config.yaml
hidden_act: "squared_relu"
rope_fraction: 1.0
attn_scale: 0.125
parallel_block: false
extras: ["capped logits"]
schedule: "wsd"
max_seq_len: 256
MLP neurons of a small language model. Each row is named by its layer, matrix (up: input weights) and neuron, and shows model dimensions 160-255. Each number is 500 + 40 x the weight over its row's rms, rounded and kept within 0 to 999. Numbers have three digits each.
A block is one neuron, or neurons of one layer that tend to fire together. After each block is what it responds to, as a language model described it from the Wikipedia text at the highest values.

L2.up250:533443473455600501505461438429498502558488461454516489524439538475519479553482501544541443580466512558446477380565450481482423456514467436528469556468525447448418453509509480467480480523476501510529515561477449476416503486466492426452497472450546490489486501458433531511514467528566478547
L2.up401:543547497432541508476413538471537551540498486547502504504485470491513488486474409528487490590570514550487537503496509542531534464546537589477458495466496518420488499455475502531529467454510522488508504503492535515461440475481457504487527501506442401438518475544471619524540528446519487524
L2.up479:604512432497542456445466478554505497528462484536532489486457432514580479501468429542443501498491500588452507471498459445497484513490543503466450513561461459452518421521477505505519497550532492489546495476503500468487505420487532475511532443492491439460488528459461518485563469536414463537
L2.up894:488488443450532505557503490440508510469466468475485602515455519557482493480497491500557485486469538550510549525550480505459451524533450549557445559543559478536518471513489546511498446520544538504518514519488470547436495480547481543523411485475541411464526527496456489557506524467519427491
Description: The first letter-piece of a word, usually a capital, right after an opening quote, parenthesis, hyphen, line break or =, e.g. "P(olish", "S(ay", (P(OL).

L2.up234:443452495512506554563498514465521505539495433520546487511506523489434483527518448415435444527497525507442505465456473504526431507531473537548568548483437459488486476496508474571441555513469460407575553478450506441499538471528516573523478525509482523427520501413468468506480538583487466499
L2.up286:487491493507528509428499492469487484491517512502486477514400501482530469518492455438527493519415495501504478486546524433564554509541469538413421487477564518456510453422491490474523546554500537473475486488478550535523527431471575484569477510469592497567489524510560522487499508509420565549
L2.up402:405458535482503476503470515472513544444465481556485517494528456548493510491405454526469456461449516479492509436414426481517449500506501449513498490525471476510538454544583468537505488453588463472525522501518495524517550469486434472486525531522568518567505427456454480535527478517464447481
L2.up954:507519534460507552504454450437541509587504514499488461475505493489452489525486438487483485513486443528471466444524467498519488408535496478541540530548509473489566531438544451524503584463467535415550468477451507471452550528496448505527508490507564481504478519490502436522508494471512462512
Description: Pipe characters in wiki tables that end an empty cell just before a value, as in Turnout and Total votes rows of election results; also colons before values in infobox lists.

L6.up209:437475483458500514521540439394470510508481538486600519498604507454489449456509465504514490462479504466490515399542499490464504444441512494505538543447519540480512472448501448487565456454516524544471535477499459450499532527507465473562553443474489528585517504496514522516561595489587474516
L6.up264:502480498472500534549503519557535531518509548456509516562554533509493479539483525444518550499536485490509501493576493425524453434525537467490514548518550482489505496471513550505541565444468469552486539497534543547468452561499493479419507476499485480421484509503487507481498442449503441441
L6.up620:456551514461485530540508535450549481492547488500569475500560525473550514462522477505506440407421519448500550461491432471525488456424486559488515525490543506449528465480603499533583511494583439537490596544468532468543498474508523463500571456533491491472573483453475520464499543524477468468
L6.up736:511509587450441473542448467544415540426478521446484516465555480475569494531512492519532464453490480503496498400455393500453514519448449489522509559530460560489467524478469462498480501577436474508536503504511553521549510506525496508491540517501489475504497524495495559475548528543487534433
Description: Short subword pieces inside foreign proper names and rare words, often romanized Asian or Slavic, such as Takama-ts-u, Zhong-x-un, Ryuk-y-u.

L2.up198:506520476572588471499542525483545530559547491432465532587479491546521467481475477461518432489495504567461454519426505427513516473480470440551450552440480447482487506472529482496532440402587467582535510532503436475502498515543525449503519505546456440491528482508454493451463418507516447511
L2.up623:426484517484555410477551539442490513417475484470458478514508604525459469489550599520446388468462456469510478442510468495505490554463494560502557539480512470521478479449503489506554479458409394517465477464463513467477461449549484483494454445538546563515477439526445516536464428506510530513
L2.up688:530463549522542467500519507468537466517592424499567501469480441511535532531551484495547511546487460516529460508533545500571470503611527576438469534484540507501529543523495458520499463520522455504541497522593496482545512533535515452542528482548469499526493505448473487485529561501495449417
L2.up761:475543502558571459502538488485521487520499506510525553542564509503397499543477485464532479483453492483498531557492546544438515491537411503546389546499527570432538516545537493502495527413506498532493477499464531485521443496503482479498527540544501487508505460545466507509512535549530465547
Description: Three groups: inner word pieces (term-in-us, ren-der, cont-ig-uous), commas after openers (However, For decades), and objects after verbs (made her, named it).

L2.up275:453522490507486461575509484449511526489602538507503551490552467536601457523498497545510430481553559524507496484463504542498455495537493490462504491443551459505518451490491530538506518548530475502499602554532451523466494449525481491433497493491537492472529536472490520536524441485489482494
L2.up356:538501492511507494494505497477562483553520421563475440508568464509548487543508430488490512504437508463444472469461505583563523511445481552539492529475544496539541579497431545544512462480527536565489477445513521443517470511534432507553500522473487529508459517484448485548585457491578447469
L2.up497:572455475440446477472527474498523475480496605493547547516562506482471469538476458470499470566508560477499458480475510477498486477449505539499571467502553513543452499517436506535452507455494458546500535485542480510587561559443508474538578523519537545494528469472450488529450498495491428550
L2.up850:470578464455556470494502479422509618526489488486404548542499447541518479485440466530499504471524517481510520536496529519476490495434459484423458469521522543522479474502476534540526488513487459521522495524491501494533464426507470561475528388497511545550537494483414536443442446401471511428
Description: Generic nouns or linking words right before an organization, show or work name, e.g. music show, released through, distributed by, founded.

L6.up252:449447446490514420583496447479508460459566473580550493517488460475556473483475437557524483499484513501476499553512513448523470529427472535469538447517468527511516476509462387474618587589465477530523601562445500454426502443492476462558523446484499442454575531473478433547435488503442488466
L6.up799:499415456510484528525553427528507560506574467454451541486486456575461432477439511493510457452522454553491442544522507466496455473509437548508460433504466484499428528484464469434521553499546535431452532519539466525490508479496534452549518449548468438489500483553507460503577524476576521453
L6.up852:477463472454459492487516491510537493565530426520483525479490489455479474522469539462558452468458495538463488509500519510509473547489517474516500494493519486488504454441391470536549503562538445455469475475488493477500495490464528507478456463509538519432513551507507512375518480472520571463
L6.up948:439497468478433437516462479498489485499503479451531531528535524470518487480409480562533489457480481418426540548467506509555447499533465553487490531473518456425514458404501445457494548519502519507471450543453477503506557492452549520559507451495468481518561453514471460504537516521466475522
Description: Main verbs right after their subject or to in biographical and historical prose, often the final word piece, such as declined, took office, assumed, sought.

L5.up200:523457502543470477516562517511491479509446564495481505471522508530489477499476552451560533483486556516517539476519484521418537480437518495433481487395475461495557491426515587486534472507486487466528492441447525440427509460558486536578517566538549506501532467561472476524477445510500504537
Description: Middle subword pieces inside longer technical or scientific words and place names, such as subt-rop-ical, m-amma-l, bacterio-log-ist, bota-nic-al.

L6.up314:425520498582517474566465519566524455514552537462569530519500497476417488557482474534438500478510486555446485494545454455474536503503517514392458487438505546527480466519604462609493508496490554485580467537461506464489461492579535427473498437521471506455556478516443475479536492437490474454
L6.up445:553510580550548490541543491551433465516576500479535554509507569501481553454563489506494455509511432467482479494519392506493585595484461530539405531436541497529488556491558512550499516475559490495501510507474581510528537463488477531460447441561510487468474537476455462522510546449485403502
L6.up543:506498485499465498533499533496483512632465493576418513439456507558466467485566558445477488463467465552528510515536491492556424526530499576485493542526521576517451474461483512483534545521548449499478508506534471456549435411517512539500514479567476483512506504440463431479564513557452519454
L6.up674:518457533591510564453512579522468487516534514436508535530446491512513487472477471476513494507556482528573445471543423499486516469533438476461483509511498549462476459562563467531485499556512402446470490464502451568507512463592518467421467456626476512472455515457505533531467523474437433456
Description: Commas, sometimes semicolons, where a clause is interrupted or continued; strongest right after which, who, that or and opens an aside (which, however,), also before and, but, while.

L6.up87:496527524525528483507534553460527538556484461590465534487487454513557483450556494504536490533493508557504501501565530470447509506529538481478487444497475537490571461531488468440537565530533473485527493524514519470568540507503511507523500557564508461495462522489525548505533443461461499496
L6.up140:529506497573492466509493534474482524515524415506500548499433486503498477542539470539485467487500490502532473426509530495473480471486495504456478502547526550518483497515558408537511531541512517522464424525523564550512446446579512498537436416587535446528419467521409477473459510474447460504
L6.up647:454498453489510481543489532430452415504504444523547510553468538483503598411488391485490443527450465440513474495547508543510536552532464478476495451457533488488512447463525501559514509503584525448546512525470507500485498453523493480493592481473504486484511540515401538462521489450450538486
L6.up713:569449479475470444464469490434436564522477425421607505461514555536516457523520462437533536482536525419477463554503509486484486523467515576397502480487545424466461492546478491526550483567518507505462498506462499528415544502504555522470566498476493485496468528545507545415461531496470453459
Description: Final pieces of adjectives or quantity words just before the noun they describe, as in great success, substantial damage, widespread use, moderate.

L2.up52:475555485494464492553493523453457535519484500497520482473506483464435461552469521472467552427486412448519578534484494473478544504459450480487472496497485433505521446479524457515532481432539508390496416513532474483476462495532434420495510480514481498538464489469482554479446445513474448507
L2.up154:531469455528491465504508464496500547526519516536532506558486514496522539480456417511472562538548509463502557545555574394491457509478481480490581516458499554467469489394541517416420499522549500483525463495445502559552521448532507500432498471548504446518493546460512541534488494497472495558
L2.up694:486494530431509440555566485515428533537503420482500454524425424402490504535507494502529460549479477469538485478538486465461508532484543497579431514452465494532498474467547556520500479432509563464475480544441511458485540389557512476524522562457514504457443503513468478522419521468525504497
L2.up804:503542511485511487477531493555448442494480526467450585463492514525461449543468458531470474473477502486533484552522471466526529513508512488482467429460535505424551495587504494554465517487599514487426496494480582548457420529524516458571464494462517549464504544499532465526421522460499486442
Description: Colons after field labels in infobox-style lists (Starring:, Referee:, Prime Minister:), plus table pipes and mid-word pieces like ugh, ach, ng.

L5.up207:506516477484588479498517522536560471506422525486498505528484526491486439475509573516482444518424417570494461554496456539579553515450431538507529522537558493455535480579494483492525532535507514464492516492528567484471452466553460490520604521496528451506459474425578452510462467559462449493
Description: Generic nouns right after the, his or her that refer back to an entity already named in the passage, such as the club, the band, the company, the bank.

L5.up208:583528552484550470531528464544548553510469432506521551540470452507569484478474534481509580543469542581523530596484577519512504510488472511500471555510558531498441511535541490538563439483485476613485476575540472513506482470487518463494532496489472552453517550514551439489510552507502489527
Description: Single-consonant or th pieces (H, G, T, th, g, w) that begin a word which is split into pieces, mostly foreign or compound names, e.g. Winter-th-ur, Sven-G-öran, H-rvojević, plus country codes like G-ER.

L2.up173:490550539506508478490474505499514515445475463439445477505475484454551478426469487532491552519444451494532477532435503463504473431539529496524489512507469511505417415462553489476560541519485515470442471547463531508490474478521535473418472476456530474554470425448504521503481514484444466505
L2.up236:474458556493505512487528438560514520491534491437518512533445465575537500503512501486490581520470552522579480532523506472555518509536508503529430514499489457492462518490536460448480503461496419601498545557504493510450478531484537462447500462497523480490510494532512441587402503495511569467
L2.up807:479514538519523497485522535508527562557512512441541507496507483600559448501497494485534530541430452499515524488439495488537464471524558486536466583572555540547416486509574482517529522461499490574433590530455500527473549497545445503420496499502521478605568476446478477544512503519535483537
L2.up957:520554526470554454518522484477543482491493505436471540510506499431527437475531468464492517470513516525522579539492472533464500452523537468480461545464517527516528451465538429503501465518514502518541445485536529504473498476446506425424520458497481496456506481510452464517454509577460558535
Description: The "bi" piece inside words like microbiologist and antibiotics, especially in lists of bacteria named after German microbiologists; weaker on scattered short pieces after "-" or "(", such as see, /, +, ba.

L5.up771:502576454466481465531506498463493419478541484451576507522568478495462499532563448450479502519424488523522475527539520510477512508503495512445492500476618539451452521525500575475378513489467585518603524518504513511495547526512477581489518449503498507469465595549542508529463534504456575494
Description: Adjectives, mostly ending in -al, and the word pieces that complete them, often before -ly or -ity suffixes: regional, national, formal(ly), occasion-al, ident-ical.

L2.up10:532566485594511536542544556491405462489510550535516462422508510582468507476533439425554462524592471502518467508492486547446449481509465494478531527508523482481525538503476572526506508517532406423482521492477526522507534548492493463508548533495479457527520508459514462543483478520543512482
L2.up18:430436526451571465489483499500455585527606557529481532482523474489381525420473508498483547491452404560511492439622470493486513536497501516476475488571501495532570515490531592573488572527486460548504497547485488513509491483513499536547463518494525552519451483492511518497510534532476518480
L2.up26:507446517519578579493495484521459510487481498471568489498531474469563450518512530488551474483457521475526525483486494526528535550537553481503536515475478570488484530418562484502499478468453545533485538535431564530470405532490490506507527511525534488466509581496446502577519499520543483473
L2.up170:478507468470563543457466469458485531472438480421493530474520426526575503546523493502504455538501556548513488450531527505498545507481472559542511507572539505422521460398535471471537546507482558490537504483572486451389600552450483460362494434487472492493502525497538508527522480516524438501
Description: Short first pieces of words cut off after their first letter or two, especially e (easily, earliest, earth, essential) and m (mud, mast, masculine).

L5.up926:431497524557535557595449526447474515512524478567534527555486566512590491439536531546553539560483451463554493486456494504530506556479478532496504514517510540535556516448496472448503492526507504588512465577504532487436507515513416545546541447507490483544518527535463523518504450510534508468
Description: Fires on the verb "go" and its forms (went, came, to before a verb), often after would, was, or to, as in "would go on to"; weaker on word-initial fragments like go in gorillas.

L6.up5:460505532486581497477510488495491489482466401495544564560571510556505500492558520523484529499510579603459556451558539499452448497500502478480605494505495500555442426533483500464541441532491456476517415492510505488475489440511476533530492417528532522486555562550448464530536486450469483540
L6.up157:458474527464508450439508529492533562476524545477428523504541446545535490539507474448577490554505523493467537508516575443517541442618466513495504459480464452584497455455533501548542450487487483510566454444508524554430512491458459522494568454465487457514526500447452472461515488431507479514
L6.up433:480476472503554518533500526518561514454412552564497535487508439531517491470531527457599493517452563486416525502563520543463520422535482479460523489493496477523458475510517457525481479528557522538521507471479500497442506501465475477493526458491504549494535543482471534489491467510579451495
L6.up884:534543488453527448520529493471519565473467491488454471488571485531527443520461503453505481492492587531488472478477588499476530444457418512510557550568562528425524579471564516572531527564558449528489456422507486538463507422514510531503393535581515433558554459480470493510545618474513457513
Description: Fires on a lone word-start fragment, mostly "p" or "P" split off from the rest (p|ioneer, p|seudonym, P|awns); weaker on "the" after verbs.

L6.up359:541499477394520559532541471513522497514461469576534463521443455431561500425490512538505485541493496548542577506543479472517472539500453512483438583549496551451506513511504493485501469478510504445540515483461491533506537492557461462484480456468518554491505409509608526519477454464463441435
L6.up749:470420535497494556459569492444518437529516495434463488499508547507495574444537477482554496540503474467502521509496474472457450490518456484507504494515487491482566493491508522523503530432528502460572556524512455501512513492543458409496578539528506511490484423508533418516476466610463480492
L6.up788:505454533458482510464546517478509421494470473451530489483496512553492509478489435531509428534508457580485560499493473464482494504490569481482488492469487473481533457568477474541583416466544512440536472445520513473549573447535481452464479559511490560480527475518519458507548476491558490412
L6.up935:446486533483453463518497491519477512497435495499438476501484518521555531450463543554488471534409546526583499441473458465476528502497512479455495474561515586528507469490493500462529492508531443529495530530539489525521549518494446511448506435439544483517497515488498500507459502609479452495
Description: Inner word pieces of long learned or scientific words (neuro in neurologist, eo in archaeological, micro in microbiologist) and hyphens in compounds like co-editor-in-chief.

L5.up585:444545566521552503445477550491457527522540464478461501415477470479445454531529522466500455436486466490498460470504463475553539504557490539489450444543527544470470514499491506467511467503492473458520524546480495479445486499553535518480426470543543505559482463494471508440594489513500465397
Description: Commas, and sometimes is/was/are, right after a sentence's opening subject noun phrase or first clause, e.g. "The kasbah's main gate," or "took place,".

L2.up306:456483554479507519475504480550447493419524474529544507430526497563501476488504504484560503534523529492534471487499444567541480488445519555454457529497538548526479506462536505489527539465492448406546530556485531477521504459480498570423528460484541529566560463501535544538534482439518511508
L2.up702:526530486501508519490531522561442502510425503573510424478518538406491513464505564511523493468521443507489488453551465520507569473497632395485533490433467489548586441515536516534522487449504500443516491507522505503547492468521510490484615550534600497503525462485585483476505558573493507532
L2.up739:543514477520548499531458484501506464411467464479518540490465525531505500515522519466524509407465483472478481515467517528350456528485575517543486528572563527485570543485509590448476529459485470574521555510522444498489500544424509454491493490464507521555497470486553507491482544600492528558
L2.up833:535507435416499470494501440518533466395463449530492502513461502505609468424507584457539518427533460573518450580539511562499498550500468558472483420463547489461571547471490542467498524492519464467548452557532537500472529560437483495465498563567510457526560532526541569464535477503537516450
Description: Final word pieces that complete a word split after a stem ending in "i", often adjective endings: clini|cal, Academi|c, Religi|ous, plui|e.

L2.up23:489514546506546487561483453471480485511564514536450473561492491497467523428515481515478503510510588558460496536486513462547483493500486464492505473481474479537477459460500582492557545473411509523565506480431462515518568486504453477410509505532492487522420525582530450470452539539484507470
L2.up80:508471422477487535513482477490567554465499520428477443583548569493536522544532516515452476514525485511449571476552463515571517507430575530522484517507438441492494469444548470497483504512510552508532497545431492508526510567501486374536496437484581524472525605485451484503487488554487517477
L2.up375:561594444508469464477556385418465491519548456536542578461503502571513522494481454464506510509487450475473446458544536523519473462516491513437552557457586515473552445537446489503489442459503512535531465499511491536513541621471527474428558520510502554515485524522518516519503477543475481500
L2.up928:442561498501484467504526424446477496482491509514529438554426476564560440557420464483494523493546459509492528507508504458500516429483556477585467507549527428458525516529462518501512529445484533464538503548503515558503489430416551386460520478472546429516526524532577491523469524539541495514
Description: Final word pieces that complete adjectives split across tokens, mostly -al, like Leg|al, Technic|al, nav|al, Sil|ent, sol|ar, often before a noun.

L5.up455:520434489508519500540540553522473492560524551530532510499540432522482530434469456478523538513501539463481499556513514460527513474524568560489513497450493471482526574413489378447511472494528498552491522515466544528494524452518466543489461471488492520452503468476459474475417564494418525496
Description: Interior pieces of words split into several tokens, especially words and names in lists and tables, e.g. Gym-na-stics, mediter-ran-ean, Arch-bi-shop.

L6.up293:491487538562533461526517572506441561523527557548519511525508539503504520554550526463411540544454443458516414625486567465539498484555636426459506522465490525513498501472520563524512464426488522525563510428559516555444522428485513482498570456488478503454521452480510464515532439521517474524
L6.up327:497428581545550495549532591460411522481495501474488489513549516446481482473621485542440502564557429473467529516569514588489514448531529513449450534521527464529494501492478600474494482465515441435558467459537532601478588532511533481495606569472517504533456507506564465546588463529552549511
L6.up537:514447522449574504590618539483504485523475520440554543517426496431524522512496462448465522440449464518481521474463421580441497520433549544479550517492490496506495553419484530504444513459406531517478479411480499490482510487568481512492526489520482462496442502502508510442547529513449496477
L6.up861:465561541577472471541522551528445539439442455519492470513457518444543547478537508480447500531513444499533495550537461492538507510509484423523493554525486487546522508459549444501584501439493528548536478498484504556606499463499594459474544531500406503453514483531530481414546473524512491517
Description: Middle or final subword pieces inside non-English names and words, often surnames or places, e.g. Bog-us-ławski, Universida-d, Herre-ra, kle-ine.